{"num_hidden_layers": 19, "hidden_size": 256, "num_attention_heads": 2, "num_key_value_heads": 2, "head_dim": 128, "intermediate_size": 768, "vocab_size": 8192, "hidden_act": "tanh_gelu", "norm": "layernorm", "norm_place": "pre", "norm_eps": 1e-05, "positions": "learned", "qk_norm": false, "attn_scale": 0.0884, "bias": "all", "tie_word_embeddings": false, "parallel_block": false, "init": "normal", "init_std_qkv": 0.0249, "init_std_o": 0.00403, "init_std_up": 0.0249, "init_std_down": 0.00403, "optimizer": "muon_variant", "learning_rate": 0.00901, "lr_mult_o": 2.0, "beta1": 0.95, "lr_head": 0.0132, "max_grad_norm": 2.0, "warmup_steps": 200, "schedule": "wsd", "decay_fraction": 0.833, "decay_shape": "linear", "final_lr_fraction": 0.1, "batch_tokens": 65536, "max_seq_len": 1024, "doc_mask": true, "z_loss": 1e-05, "train_tokens": 693700000, "max_steps": 10586, "dataset": "wikipedia_en"}
MLP neurons of a small language model. Each row is named by its layer, matrix (up: input weights) and neuron, and shows model dimensions 0-255. Each number is 500 + 50 x the weight over its row's rms, rounded and kept within 0 to 999. Numbers have three digits each.
Before each neuron's rows, "fires on" lists the tokens most often at its 100 highest values on Wikipedia text that the model never trained on. A number after a token or word is its count.

fires on: "'" 26, " for" 8, " des" 6, " Le" 6, "-" 5, ":" 5
L10.up734:438492485486527506453444541536597512440591506546493569570569488445504580516498510468485496423560539534486558478527513512534501391541489450483595579474548462489422540523462504459480541380633351568465446521612480445474444503429514487521533504513534464494489547519498488568464538474517535530591522546505512542605473527466485497386514483463444502462486606493531533480498530496412522491437414489505429483523474458411535545549572475477594538487537479430495546497436556406484422503466482416508465553518502484533577441558435597545462500465498532477521554537484470431583384422514535551447523507546459465552426502436495616455498520378498511448564583487376498546463535510438480569510548468608514622493446453509469546528494481441485532519466479449541516531509512453578439462473446

fires on: " (" 51, " also" 7, " resulted" 4
L14.up689:529537511565454540585441495502493604509471352435574512540501449443517509598530475518524529454549422493482528515497469411429490459497557513405583490553548517458652471491538490465478443553500455490493551507388477476587459480495523472476527485536413546585472566602441456576400509500517425509497399537447503600455450554591465496487541488602473484564484547471437431471508528479451432435557431549421499511515496550470510517509545505558568539468568497540443457506442562504477574452580486486505534558619483500555550444536474471495526486488436570412527492502525463435495500489440412504554516508596534532511567487439522478540578433499434413402445565503580553524475500501461498509458522551571482480516442477402505453430557519486588451468434463499598476502541490480513400507457446

fires on: " on" 32, " A" 17, " with" 9, " a" 9, " uns" 5
L15.up66:451501504396554465478581520505636475499504508526610568512529503508502537464564550458514494428511518558409521589482472515550563400533388543457542458459585419472469469589534455494553503399553547477519500458445475543509579554503402416456403504610495557491554565599493463485553548515504560519450592411433454517495550485534496468485576428451466462500557458517500557443517467527517562433511523480547519516478534396473489431484466524384462560498493487472482411501454553494585478542516515505440501472400489517465540480443567491424490551529554538492546484466479474589400469511535541514523463578489524529572415450520481523550579477555490508434475452465402536542500548464475436597468519449575552496435469542423443491570425504450526524490505405500451538436566526520523502483575378

fires on: " until" 35, " before" 17, " during" 8, " after" 8, ";" 6, " since" 5
L16.up69:548559461509512466465531488541456537462401507487555549481596532552430547518464495459530450443504463563421414467578530447497563578527484493512495408535564408475516535445506437568488520443584591539494434460454460443531458479593482440397484466518465427475549450493526599438594483453497483496499534486461513452582585521530489468491427516501461451553480482559504499473485464506558497417426556549549512567566459643552532476431525450520532524596403504562440546363493442619471537508576589494470516474503448476518461524581543549527499527576461512551440528469500471567403383414423475475424473495503494544472563581520504467557432495481492562503499498489476563531480452489441537531479519488527611621468467510434524578578495485516520520491440481504485512432502398397451535516513529

fires on: " \"" 65, " (" 13, "-" 13
L15.up278:544520399548463498541428458562510544403470558489466460559460515576457467426456516489514520471442532456492456580494485509581540447558414503498543611524429534518562464418448538514569493474492498555465553536505498523573496510590521530524549464576475553493578602400517460494447500604443464555549443440563466595508445519565556528494468515540473456455418470549520513513549493476495452503474456494495499481422541474486466570481520525549512590482468565535654629589481539451436375406489490479429479455450455459567545529533480520517415519462618570441531520499517530428528472436421411492485505463547458483402546494473430416493473426490512476485566498432507512534434440635460509472487606511422542487439434530476547509437474509546584550522547560542500538491563497489524466510552472

fires on: "." 74, "%" 9, " age" 7, " from" 4
L6.up740:530564534547515526533472516563541468489658510497512507508400536522689456499422474627581420518558510556530491544510565445539534517592501536541543432509481490487454456476436548545564447448524486400533432499577419471468525475384513438440464484449498482475522486551526501499448496504479461544534611532576479537551492519423492554408502485613481474423481482536457561503494532533566447478500526501510469467380455522501595591548511584521501500516460467411537487519502532536584528512563437453532515461432517512452520484532494575582417437523450445544430503507544563591552524510494470378496445482434549498473559446535474524498459508566493452466497519506428483519416581506464513538478552549472404436473474437471490495431583555457548434395492493461546556435411451509535527541494456

fires on: " |" 76, "-" 6, " has" 4
L11.up486:558551525542532506532472542564467477473536598468434475467445550432522525469472466496483513488552480480607436508441579493462564497462523518500522505496506444470486468554538569544479434468533592544384484530471494559405443455475601546470486624532533516445551534583482552507529410427523470472463436518478518505441499570535425495434513532539504435499397472525470492528454525488527632491623448539498422498463488553517450505419342485529484524471520505507560462519553579477446496534496446500506650489502446586532516529483477398502450425446546453574439565490529444611492489476575515511506547448424491487380516519627524477430504431487450408477502479584487454504476543507494499470431496466489485587529593506460513481448587400536452418468476493549555525552561471491539455525583448

fires on: " and" 61, ")" 8, " or" 6, "st" 4
L10.up655:425490486466556514490515520504410495566588451494468482436567515484563403487498576528525496430444498413392562508542637466578531514469461450533502475535517452486462546332520506484514496427621465575487472431385513509558502486553451568489481490490520422514498470527486466438588540532474440439456571453431428513545521523519488572468481530461600498528394554443508493406451402499477526526538521469546495555445588513491483363473490495473534441519522550494556506537435575488591524507439497537474422542514405601465420550452524551516442411526509528472438515512444460461483576543496504490468540491524453512426586450507488539506503546510523475484510548416507532488459520493469609589513544481576491482511486456553520545429450594533596498443548426573497481524539498557557573559581527

fires on: " (" 93
L15.up60:514522490504484440574538411446560482396502355514564519463455463382484574468529475520564550522572487565490505573542508455464520511503518509477502442453479478446615529533534491458532376511575432452521517578550508478469591477431518497550573397567498500423537539498405614506461485462516486446517546519614502520455509404549542515507450474557548469546506583543447490462538555459412470479564439622467518461526543520503547509461465455543537520555501539597462466502489492536442501521499575546459499520465521538562539531556531534486474479481402459567453484550526484540485570517479396484484434477422476510455603429391608449470502520496576419458472462469559471503521418441488518514472565436431473573546450507509506511462493451521562365445545546534567410530498485522477469420590503

fires on: " a" 99
L8.up682:564544519605477517512549500518516538482562508552498552503411433545463471456484421580552518468531519519532556561492560498550440544424418484539491577581399494614520459583544465546511582499499446503518515463554491445476451569524494567425528484587463454488529571569569511543505463462471490545484578563462522473461487457635419496573528513475577447515538447541589424569455410532467568410475507443444454551516472460462511460539516456454495401474537500505422405525475512492453548494499372552484489553442458428523504548506574651548338473512498490390548600553454464534543542487497520502495451583468491428484481494528524463461524470498460473460508474457559495533539434521491447534449444459489483480453427494440485463532445522509437549639473507493514495445555577450415449458490476

fires on: " to" 34, "2" 8, " and" 7, ";" 6, "age" 4, "aged" 4
L8.up59:486494558454495505501481424488496520453536469574483431506493535487482419525420547462518493488566538542486550478464491385429543492507402408436498466480452546582515579505534440523487501498492533499647480560499464516466439393501491457427496498446487513570507537603493526485553533556554490617549543531536533541486480518518451549495379540525507513435552448509500519478548503448541412457426546502429577533501530615556590534531563659524475547487511417516381437432542483408462597573546494493432366557522532492514587448447510454576502540513528489442488498464492394459601512444447506510447546484470538337504493523586451500456492498425481498589539467484503530530594461505566555492509509542537523498444458516546418498496441516487438394532539481441497518510512506489490544506525561

fires on: " of" 31, " in" 12, " through" 9, " near" 8, "," 7
L8.up294:519522426511506511560482445550538521419526586494520469597572580492474462478503528478584570437515518401475477540512467518439545456493401527591492491544440524527577563575485480497440514483514511443507509511516516478479477485560557538494554473484425423493478561420480551559484471584641480469396465551493438539380444407549520543548458515442539532599533475533466569572456469481474517564381548529515491462538573565512456550508487546462438497544489549498507461436576489481506435508472510459399531481519364417475526496620555544536519456409445517427485513475491529492475465599483495525450475478506480504449490428494535498409596354483457495496497563473477520557461438578524546558501530386473500540490484517528490585604376489512478473531450463514461599443532477546513527413556479

fires on: " and" 18, " a" 13, " also" 8, " very" 5, " to" 5, " both" 4
L10.up469:462461466470468456527513444522459670448504416505551548486465512577513413429487503507450591495416482526516590562560448561413597511482503445446488468415493492538596483454507475464489435515473528530539450524434551472448513579493419482492496462525471602492493535532579532491484463481533555532510543469498486430543541507533544559405454430538574542499576559511578516490572480499538479481504493542538582589446521553515458493493530578471456506576488386486458565495574490475506436490530591492474417459553524458532545434457473496531302519491519544469502514493490439612515510449594565495498456494515428473496469531425505535542487563413524596521489490476535442531512519450513448580533579384537506403523501502544481482501493360429428431532495446529539529475603513485492402467513470

fires on: "-" 55, " (" 19, " \"" 15
L8.up435:451487439437613476517486399505527459613488490599486500439483478588533416503518541509554599487438589507405584429522456412494602456502528478532539517482493532508505530488458518504513481458538503451532489563477473400547587465387575538425477439572429518555555575517455562501448552451518482521521561530495495513481494455549587487400553575516487621477564402517509480534504443474485538532467430451559467521492556494463453496485499531523555548498456493441496510500411496519541430365605552500582452478585527455523528455506479527623417550547538521487494481519567569462527485524493476396435492575548488466481525491418433470537482486432534455501446479408467466494519506576385486432463490519523492503563463543500564527495517440552558455518616525551508498381558444488508448531441558

fires on: "," 55, "." 20, "/" 4
L15.up395:492481531535484495478390505602555525509602503591459518466583577585553450578428514571436525519475517449531458523505431470472418523565473515590418468446479467469523468454483481439435497522499477512530508502529539449503509474476443481538567529474515463458525549461533497460525540491535421496434526578524459473471459526450581459534515579539498564559392522455497497462456384528528407521446579523529464472407488394529452482540499577536467411475519523443569500459563569464559496474518519480440468418553401550498517567579475561460476483585528484507444469537557555598507408498428564471624545475477507555484522464625548565546429509498418510544422522456505501560490398596420584500464540492419526484460436499469503511593514420479529520404441542538500537430496490568467514396548495

fires on: "-" 65, " (" 8, "/" 7, "—" 6, "19" 4
L12.up236:580529513540468564481506535520544538505541431535520538474548542503428416520510436497496608498402451515466546508485533445574498450521545495502475552511439572473520511485437461509554571436486461500453535490494483492484530498450415535514451454490469520582578579470500514510496619538502519473498411513481363455494537471545522478387517480451529467493485532535499477568389536479503587477527472533520496446469580572515494506500568562551547546506537465464494519515463514502391452469458439425515512528532489554541616465460495442442393496463568464567520504520495488429478416495434435387480649566530532478472535500409520552455501593546443511495585518324523544441428561518386489460408466471435579597446441488527552477479480574534615547511576518501581508434499555569528486474502503

fires on: " |" 66, "|" 10, "°" 5
L11.up586:562476584486481497493413524387511469512551623536556516434579466487469556464494499578461508502498536498537552540395574397492514492445502596546515501509448507469525508460456523565419456448440669562484463497472426495511523538467574588529445589481558555416455463484496546462477542550516573463593400511510490518555525467571455568546510455473450426473363560522592488482472505524447541389585478598523476439448501545505544481523466424468517512476539509474480438457433564515460588483414498448413568531444559557498539451496459544431508453518492517553529507487496374531425474441554455493497456461482489588551445580473517527497557553435502469491504489614485546475450544551509447491493577514450535471519555557433501443435508427451441495575509463487499417478541468421518512516436516

fires on: "," 40, " |" 20, " United" 9, " and" 6, "|" 4
L16.up482:573407555490521435529452563433428505459495492574457475495548513476522518478557558467445530449531496534536544494501514470496427490480493569536494437425431452559467469560460409451483503498449487537536561559494509564411518488478480510451486591440472423526539539515582485462608563406537551443466510483536466595497458569489529480543552518496494595522434483477488516384453514456526475560504599550467562479347509513477492474592439539543532496540445623371538434441493503534538467463528506521400543464561431570474527444443512490640403472523432508536590498526383530513485458469512483560486472477528443487566553449548498500498495454374431514510547516556380532495517488486491519490497560557507535565478488611500583566486476483624509469487445450476471516495540421455448512479603522

fires on: " |" 24, " and" 12, ")" 9, " D" 5, " L" 5
L10.up535:565405480512461544484461544556466533520543544453507452499453544486560455440562567515511583452629492565554483499560568551484465599473538420547462493470572472441483558416449514585476522405513468498540545438479502457511447408504472377420571564463581562494477530532472496541492521538470485364467610505489396482527432431574452533439411549432555501539567525504436515473526568462500474491547642478450536531431545450577458484480576464468480556573480504482526485538393465440564463445457497426458500562487503449491406554492524533599471475542475499530445600480490500446517526446510546457473545468624530478531475537516555542545520540580527479500502504511547558505476483449535494505487489444564490497524456461466423521447508462471477505522543504533468545544289397500505493491494493

fires on: "e" 32, " Le" 12, " Ha" 8, "me" 7, "'" 5, "-" 5
L7.up440:478541520460548445573492488429506520524574473511404502563441541518538496514572456447445478520455489523522507452536480567521497512475566547452601521487502490453598540527470530562472513431491530419519367438496460492529510541425402533352461559426458469534422526517457511564498526410451540451566519512457436495586434504533523453459477462447498459582568432503464426584493511561415510511524466528533533500488511467562534483610494570546436555487487496469428504519489493476480472516493409456389439559484497510577456531542442547530466595538577553487498557536487566497526419459533560525445543526537482496504368486423508537453543530553398553489513514378495601548424590461613531523454575476508567530474496503486503504496419468509516573427374468480512479452622506491490546555562558

fires on: "c" 52, "nt" 19, "pt" 9, "ril" 4, "old" 4, "nd" 4
L2.up137:468491464450528483478419485556492417523532499505492475501491473509471556519549531532484526563497322567422486487412450602500483504481522422444410410408481494523554469435626454452492594467519491487493530543591514541562461603497484479490507554520530502511461536600418496464542519463530505459513537587518371475517502553530641580520459493542542481460401407538561468566581424515561430533482448620437501488488518517434476484514549545500482593493485478467596467503509560406456484481442503543486495489446443555523650439506508508510461464548468464541459531453486519529521494563470558451501510589470506393488451515587504516516457501557488535481474492551542498521505490416520547511576516413614564553490456465495527502437377514547561524462550449469531436413536481419470484495510532

fires on: " name" 13, " expl" 11, " Qu" 11, "Note" 10, " comment" 7
L3.up55:427495437542436409565543492647515518522484453481552535566515575451452613461461596456500465416583508391498540558395456550531405570528546514553530477468477512497478414497458490508494509511468469463410511476509507383486502560553544539456469485515450467451565606464494458581491558500488529476437463561489437565454426573506514485493560487498551509552495544486483563489610532481475511483434493452468523453541540486617466578491476556496425498496461462493572478502483404490409457508476402469559537515488391569526582505440549592535509546454494543390493555443548468535501517444494501467551501537427420496551562518418514436517408450420463580513528458483478540478484476582472464524487540511467477579482584606540535490452512568459485582543531388570497516445547556468545545443489502

fires on: "|" 21, "-" 15, "s" 11, "O" 9, " Le" 5, " no" 5
L14.up162:430501477511525432581511464471549564499479507475535546548516510525431465516567439514498487539560529510555612479582439482509446514490565461490500530524583556475550491545505537420479539498530476522584419560553496523467416450527480596540562528448437507556442501449552530493418451454576556451460531495650431495584507446582537415411414471460532436550511555444516526536521545496504464462533377453418544404524485561561530439462477554468539420545495409522461466495435570497457534448527500442468539521434543452476435456412434552517442558557616527548456524491475550476538490525420535500453506466427497540448506455494548489502578512436512513546475525489434491526507447438477549536456495540488543610653532426461503517474541476540589538452472435466411424519642484492514431448486570

fires on: "|" 66, "-" 18, " |" 14
L10.up258:616531496439599523471467519469466530565488502492483486409525450472483403518597527545495482508491525614582428448480566387496526519512466552566547555525502514512556521486486544585451447449452576509409528531444532526472519462507500589509537477463596519405516563508531512555510485468429454489509399504519471528435481581522475481477479459533505550557419511469524445644569440422501536433553457551493431570437621550515471508397416513460516490517609435525505468470543553471492424478472522438523647508499450499543570546551552373533493552438524533474446485507486328590451484481480524586466418476472536476491527438566411499535526489542467508478507481603468503527560499473488537459475513477380498510458548502490536523544479473472462540479510477497448454612495437498431472533505471

fires on: " (" 27, " \"" 13, "-" 11
L16.up655:500605400465481490564479581507429572479424494552536519561406495504458408556469532438484518512477476508428559442435569520500535506521501485457541540501484612525542405540465506596549514437526472446506497511532505451491398559487618537569562551556529451483575424471503472519503488380466475489553521525568429541481520457482510443461510461488514586493468487494490530589501421452478536509545394517513474404477570456403488640469609500472472569468537446550537529498513559493459500497479469555510514466577401525546525499442415500564445535588543521487533482512519486442499569533552461389530419444504487586471456561456526460447498446569437468504501565439531568521399570461340568524481502456495501492531400488478490526488379538554521561540573527443534541513502482522494535517475428

fires on: " |" 35, ";" 14, " and" 10, "," 7, ")" 5
L11.up164:528451509471431559446536498459514462592431578565568571491492412563490476527472589495531516429567453553510510455509590403535604473487486566442389587489453516448481504512497453534534440420474563470545517556404537430488416467513522524466542574535593571494531439475502447460523475432446555386543482565459422538567470494494532510428458461475530479567443424511587546499509412453485580415529509534467492472470522602488526516450487521482441435487487527547542520587430581493522543501462466450455535445482525510514466516550573535433471532544486437566460602475442475504404416421464466538515508356529500437532478511464493444532467522561512457531494541548549516613468456524453493582551456560542480553472548444527485482463549507454363473546539539520560465468506413450605526548461508

fires on: "-" 82, "|" 13
L15.up717:571568539566590514533492450505523451554563471522470506592459525544469509511480561521457516507416485491490452515476587540484490524510501512534517521535559439456558466466491513550538517397531560470417455479469458494463480460513498490511579535494511573498538463557506531674506423450533454485467514543482454452603546481446547500437525565456556493515481474512480465532480462497549478420515465571445488410495558540572453506469497407490519545435455557553616407458503476482502492601479446521483555495454559494552518426467495435541508440435525493581526580394491610518519539509481550497413410554541440430520548491523519458478425514555474533528518528545482293442573518479585418479590443388554534504529458504508424487549582447485479549550406482477498509414368465497534533410548493

fires on: " a" 32, " A" 12, "L" 10, " uns" 5
L16.up161:542496512427437429488522461460553474573413531570470525586465525443492488554439533461521434569530505443438561592532540510565504491542481532447496514521532646515466472596510494481428535435455503556613554510525495507537566451451479557564534520566490509484573597582524484517421462487539501546550567466497494463482478419470440555538447503518537471459597406576609456511569421544577482353487427522454429522575591515463512489496557515481550542513506527402557452518400472507484523559404575498361550460534438488488426506461410476494356466456511603513511496542526488529506578533545537522462503536520478549541446421495498488487432460567514532439512482472519482511516578479502484488458433463460528502555499486499433446571480480479368515503591423473504450468513477473526519452458435

fires on: " such" 35, " also" 19, " ins" 11, " including" 10, " those" 8, " both" 7
L3.up239:565495566555427492495583498462511458462481504550575502524456452417511555533473558540472505499515424492491586468462425559489522411523603516475489528470475553492548501518590516510482477455466574461507502594561415542547542505535506531441398593422402520625473532483459493493477492487532591548452426492479532579448487569552512544462537491566466528514467624587445478500542386501487490384540480438467578533507562494502436495474464431479535551538533483504465566380553503377413523522542563489541490513505470518406474465563417499427464581479490521431486541578519409508535478487410527443437529470528472607550494535524527510542519482413547521477581510611546468581453452476526472494472598512478492505471467549455527500481509417389545496534436401475448452540611528452557496515510501

fires on: " years" 22, " of" 19, "-" 18, "z" 7, "'" 4, "on" 4
L11.up595:616445416477499520393421565475451544474570546522516471453505562494475467434525310452555505481474559514531454485578493571555514379542482485520514472519498564575605527537480483447573527531535546546451455433556430492544473489588474591463446500475506474470497628414536522535547426460537566458544525445509487383499459487597531530581375612461495430497484467532505483562512446561497503532504459427428449572483408471512514440557511459559556485517573514546495511532466517467542422520540456452409420491476581451494547492518444523425452493514454540464454597438528555517468354523432547537443467520502519616459428495470539571452486506575525510551551548434507577498506556556524503508508537457506562492502469498513485500430520454453485499489487485432486470518546467551520544522439465

fires on: "," 43, " as" 6, " v" 6
L11.up253:493470501450575430542439491489566490465575583509498486484555580616536464456478491433473586460537445448454597562459497399421444466437419503478445455562528521401561497482516470437448498513473487423482507491452483479528502494599459514481421490545611417519475555519442524482639499525545578486400585491553478524470423557584437430433473561460467516466490440517483358448535472498490495537513580545527480588467513564503505547470482640547603454522529473526547409468531541454558519523482538480509483498567412594437574431482475462543537440465464460452526574491395523568553527499490505463492486446534496555489620497499565486481582477514461483484495555409465471554560475512473496478506529503421529478537552483484526588589507441417523599468463507500518477532469433514494493455535579

fires on: " way" 19, " un" 13, " Un" 9, " vers" 6, " human" 4
L2.up135:504380488502548448529524376511547437517484457502512569416474438392556452517500495434480465569534517545451574553522418463496606531390468593501625491529432509493480493538549496450535558515538476456493494452528498428496531472531470502516532603551414478530486516580463484606561491559509465387450484419536509561401498501586548504459518511409547424512541576399436435499503463602520534411566503553563545471495545480440532486568517467535480490532403516439502575511512516494517523441532556445473520635467500490527576495436465468504455560394446544512572557459523497569564517462478511528509477517517503470455440534574502510485455459497545578462542522535389538462508523548568498551473498431511539430559481427511476504561541476434569469546430460419458598494567484510544446589468552

fires on: " \"" 42, " (" 12, " un" 9, "\n\n" 8, " '" 7, "\n" 4
L16.up535:452526465473456503541494490558482488472508517500492488522457424392562496543469492470538435469399468496511616590483520483457498505466507490483488479548551543506539472526509418525454469493513512459507532468514449403505517336510506484499515602624419524421515519674494564563473522473545520426566445502575491520555493577441517513396477568445429445473448622550458505497543524522526523457530519510488540482548515600508464544527512523596517603504497483495477529416422465576400484450589560544465493531539484492456450502619495478546510486453544580423434556495490487476569532441481354477533469545571496489473533444501518416447473475487402463499546458517619525532482563507527568498522543461501528544510498477597462565490496508462440447478451553590445607534442404464498470491419518

fires on: "'" 31, " |" 20, "′" 18, "s" 6
L10.up699:466444482570576462563513519520473477521553459546542469510487407491553451476448535394452429527543483508483524524461528500564562545534399499471541485550541564483399613510534550478539556473543510462416503547485462401493414549516483456496490539465455517521534535486456554522508541524515499497501486487466491467463523524554453572450452477480448400388470490528539527578533580501418527537495476559474456457458405583440425618495466571441521500463558560600594568496494464534420477515475464399587514513492470530503582490504411483456512438487517450606483533469514468533526568563518487544493523486428519403475546448649584454549503395543525518542522462475407533482471515490584506479415421448506484484542514600446423525480534462537328523605554470495613455545513503518490485486540486

fires on: " a" 33, "c" 12, "st" 7, "ant" 5, "ra" 4, "ric" 4
L12.up530:383409588553546512459574635569493420480495528548517589534518436465515535507567451491514508478550601442494595385397468504590428500553527474578427550465580371543513467519481528469481547517502445526522615429621516512491500496545413480491566474578536537490534553599525501567555536531487416515469519523479459474491364465529402482493511493537499453516501487500459459533536454491417504527563547525401453503554447547420463476486556457524473493516500547536528588478497507461483526516411429458511539540482542494486515447442475552508428539453471510418578582399554431560400518551420473480427516498425436395457492513536521555441554531514424541533468516500576541476437588505475485479467499479527555486515401506457471483542460498480498525592474513499517518518515524531518486496394539

fires on: "." 48, "," 19, "′" 11
L16.up633:459550507517541522604406487560456470444549483444475578466414563466462551475512408558434517449582500538482545580521458503428423571473525382575513567507575583527408463560447488568499493519479439524453524504511507468433527520448420447471522541551449513443577495501497530488507498416537467556522513543626472444516457556474502554475445504525576496456514607538503516501595498498544431455530600508470505490414481548534480539496527491531534498515507505517583597558580553562558486397494485457426589483477496514527480465530427429584584405484493492534505460422458542435462542450607523424517509560407553462481445494546473549484510607551493426555577541545500416507528497493488433525471397457485491452460508372441425517469470502435507495446495497459561505472548421564508434531544582

fires on: "′" 21, "," 20, "." 11, "|" 9
L15.up51:577407527583513534482508491546491551573487528550505505498508534442490501514515550486445500477398474614518558412458421588415509509505477528566475461526443513442413529520563513568545476603573423499567434482534472559469485433468485443629551521536498506461473536508547498452512527503537514469421497497491432463438513540547436573511453510485459505464479441557563576576426556446618392467570590538468478532443519505511504593514460583490568526421572496465555553451489542481516426488457556519519514481490410500501482485511486461446479476502537538441445497513477420575544345482472496475537434496566523454460551517630581511499439478537500555418546477462453476556518531614465510433506460441416397494544487494493535566557532491404430480480512459531413498471459450503512407370527487

fires on: " until" 21, " that" 9, " since" 8, " To" 7, " in" 6, " following" 4
L8.up10:515482426495590531526479494485502446549501411409582491546525533508508522476487416485530572575592444564462373490479512494488581413620600501560448506538530455382463515519495476526556548579488532442478491439564481493541423472608486474454558561471527555380506483560528467485590464517437514574439488457482478536465451550562528550478498485385477516498547529498491541512480459551582509449428556478507556474608521549539541477408436499485482507534430479379584536549486532519538528465550442494493436381530463553542411581495565448511502549564496469559486524574533433481437487485460500554526532494527478478478601510523503517522496582499539510476484487503568584534436552531398476562485504496532513486433490481497571465524442472499499554433505434487545501463381386495502363574457434

fires on: " of" 32, " than" 11, "c" 8
L8.up676:405488474518577579469529472540479458431506515496518446393455560544475492436449477468598546472422422494519568505396406502454557556496484529537571437383497516514547470478473596509544523422434446513435539482539616438549475513542394434465510537518472473458533493530506380534495544506447549545516590564517537545520507501497368471510431531624515455511447512536504509474449452410511501511436471464437474487547550554494506464508441523512526477569485483535524466492502556493520558470543531484510433453552505469573520518484434507510480582576536492551450418457495421534471428612478485587540563525430482502535580450607488455483401526488468594544559429425482424423488417554488534506542530526499484595523485560518523541599516536477492453475545363460532539431529443567521540576448502

fires on: " un" 33, " En" 15, " Un" 9, " del" 8, " Inf" 5, " aut" 5
L3.up35:412475451420458462470498406513439580497566505431481504529420506375421395518450466461416574453497518490473534523477547456636527556441474483515580507520603506497474475486463461474573412445510547529495449471502447480428592479532462564500559516468384468536492564568495447588480471601552479486482524540486519514381558509500554502453538501612539438484529601485502543460507506487563499543497461542491477526468565538541475493439447477463561513534479520433514550514404470528507488539477455490532424465474464441533548485583448511482484514510469485573560552608509439463535483502450559515537520562535627498482521407501512541480466513499494577562507534481431549491517423604510517518630387447492467414437532519472427525541512572414453523423447491473523579470575575580430499507472423

fires on: " a" 59, " A" 32
L15.up418:453505616486459496472451488504436527465458515513491665481430529577469644475562416397560399492488397471460485590523513511431460606527528475468518394507555563583502511501432520484524478492459498472498524545498526603435530513488459478527522523544460442492480521557488518501464494383523430514495542491434532487472439485529496597485522488472470478523541409461545575549485481540413512520452468515454446439520520451561595477534562515484573511553512591471437467527458522484478583515470518546508463619491442500555522502441545548557341520496540556510464603538538458579529478404457538535488406546452476507510507427494506481543448485514457491476452440531565547481578479488464463496495508538431498591397483485595442500628531454510448553594525511528486494433434486501493516444388484

fires on: " |" 50, ";" 13, "ien" 4, "I" 4
L11.up604:464500499548455513500446548465423418402453622549483466492553459545476629374478499542495504440484563483579545539561503570549482509483555499467497484413483520501481516427478479652484385540475502517547495442563428458437529563532479467522490503536509502500428491534469470447490561537463454510543501520513502508454505465458472581494475469508407460378425569545492494508429529528514542528529548613540497367548548484525461551552486401538604507485495533589584573580450486462569428532477546469443488536508493467518459538551545543562557429493456491620544492447522510541376511470490476418464519444446552432469458464586531520406461527514425531518393581453470508589517533457461463493446434524471547492468454539514519544521494460606448511533456501498567453519429489463435530442591521

fires on: "=" 29, " and" 19, " it" 6, "ing" 5, " as" 5
L15.up163:438404484513485598576427445521445477498563583611561394538432523451514518570465422498415532461484444497423536606555504499394446581495505483543565424469564528555490550552617526559519438564460458539528558509508497498554445604502457536559527404470451490515531508529447630515555500518482379492534458403467371534445506489492495477433518473505472480524497482514531522512489400444546484506562568524464431607531477538487565541421504554436541493541461503524533481541461497501458480551435558537531521514585439556539518449501428509431462510425629438540502555472429545534529432514474560548495483503448438563458507515399460512527470446408511518510438493524511486425552544538494465424534529534467452547534500522439494425480586523526486530506578459436474525405438506492466442468571505

fires on: " but" 33, " it" 24, " and" 10, " he" 7, " she" 6
L14.up22:501490481545511532511492584538536444478447509564396366570459458505503444513513467543529542481429437459487418498537528487503524479547514431543552476411528527453444538636483514500562561478447484584571540570502479485566573509483545470410546510504434471512461534491480588584537543417393500531494560465587459439524582514498515503460554535506483556553535391582388510535486467536490573522569503544469518405483517537466495552494561529452499457493421532397467471543438549363448497470506529491542548472472399522464464453462406457511522476486523577528502556482444491536614487477410554458486546428491473427479515453456488481456565526521438588540489561501520496456597503574453625458409477501444476561463491473385544486460507502461492536497592438499513479548569506549521474490639457

fires on: " to" 18, "ly" 9, "al" 8, " and" 8, " all" 7
L11.up627:558492476435470448565502520549516548526492447496547461535489578411457399489436489503540518432469401521565590534540441514456662536533501431552405425451463569584591511453504538495626567570508476434505442488318487482532465410479481523501534506504572537503478486526499516385495460527577540597520526491472476501557473530490552454487460475481524358504508387636433498519446538544527439487448456438408573525527496525507520522444536552548520591490495483484445511537488530521606512552490492468489496441535481499523424521505488453513531492445513467406473479487501505544526480540560519545394461566495489483475537457571456471520507492528486511557506493544515473590507548525501619480514532484527478468556401510509500547475446507558483403584434462512450612507439552519377502452495541

fires on: " un" 39, " Un" 22, " ren" 8, " rem" 8, ":" 7, "Un" 5
L6.up717:459485512547377555431476456535499512584498506521571472521517526465497554538488505497527523532523503516544615432462529501575367496615553423511570456517472497593443507469560501453559552375503454530496487462485452446515591522569447510423446493517441485553468532547545490516507424485467502382504529465474486557444481398547571481426534577576509446540456554570543447429487519515512489540464506518524571485507483522500484537640496497658455622389483542466486465467373479528510412523458471499440541443525514486494494513541444544468451527462501535479538500555572490480510387498500507488460585543477512473445490506507431465435643525426477540474481534408505552411427499579534546586469511439433526451485525450510453575571505559474570506514432491507432443486474544508530567536521444

fires on: " |" 32, "-" 10, " District" 5, " Pos" 4
L12.up572:558465496539443454565457458413411400443539498465471454474536550598628424536525586534588415488540483512574468443464555504492484474502549527525540578453488489543573543396466578604454500460542578546471445530430495462487554558482485544451430451487501530481507546547515483451494509483455509493529455474493565468440520523572561480468546565542410455489445528468474471496559432541505531488569577589512437414458568517516472483321467482470532528483491541512533518505552498455643554469426528502550620467462475479546552562439489395467506574415476490491548514457543462516390504494574476484538402569534557493427472468465439525505462472514443488460502432571475459552561540457440469428519487537502457489573553590488527516534587412544394530445494511494547554532490539486444525461488554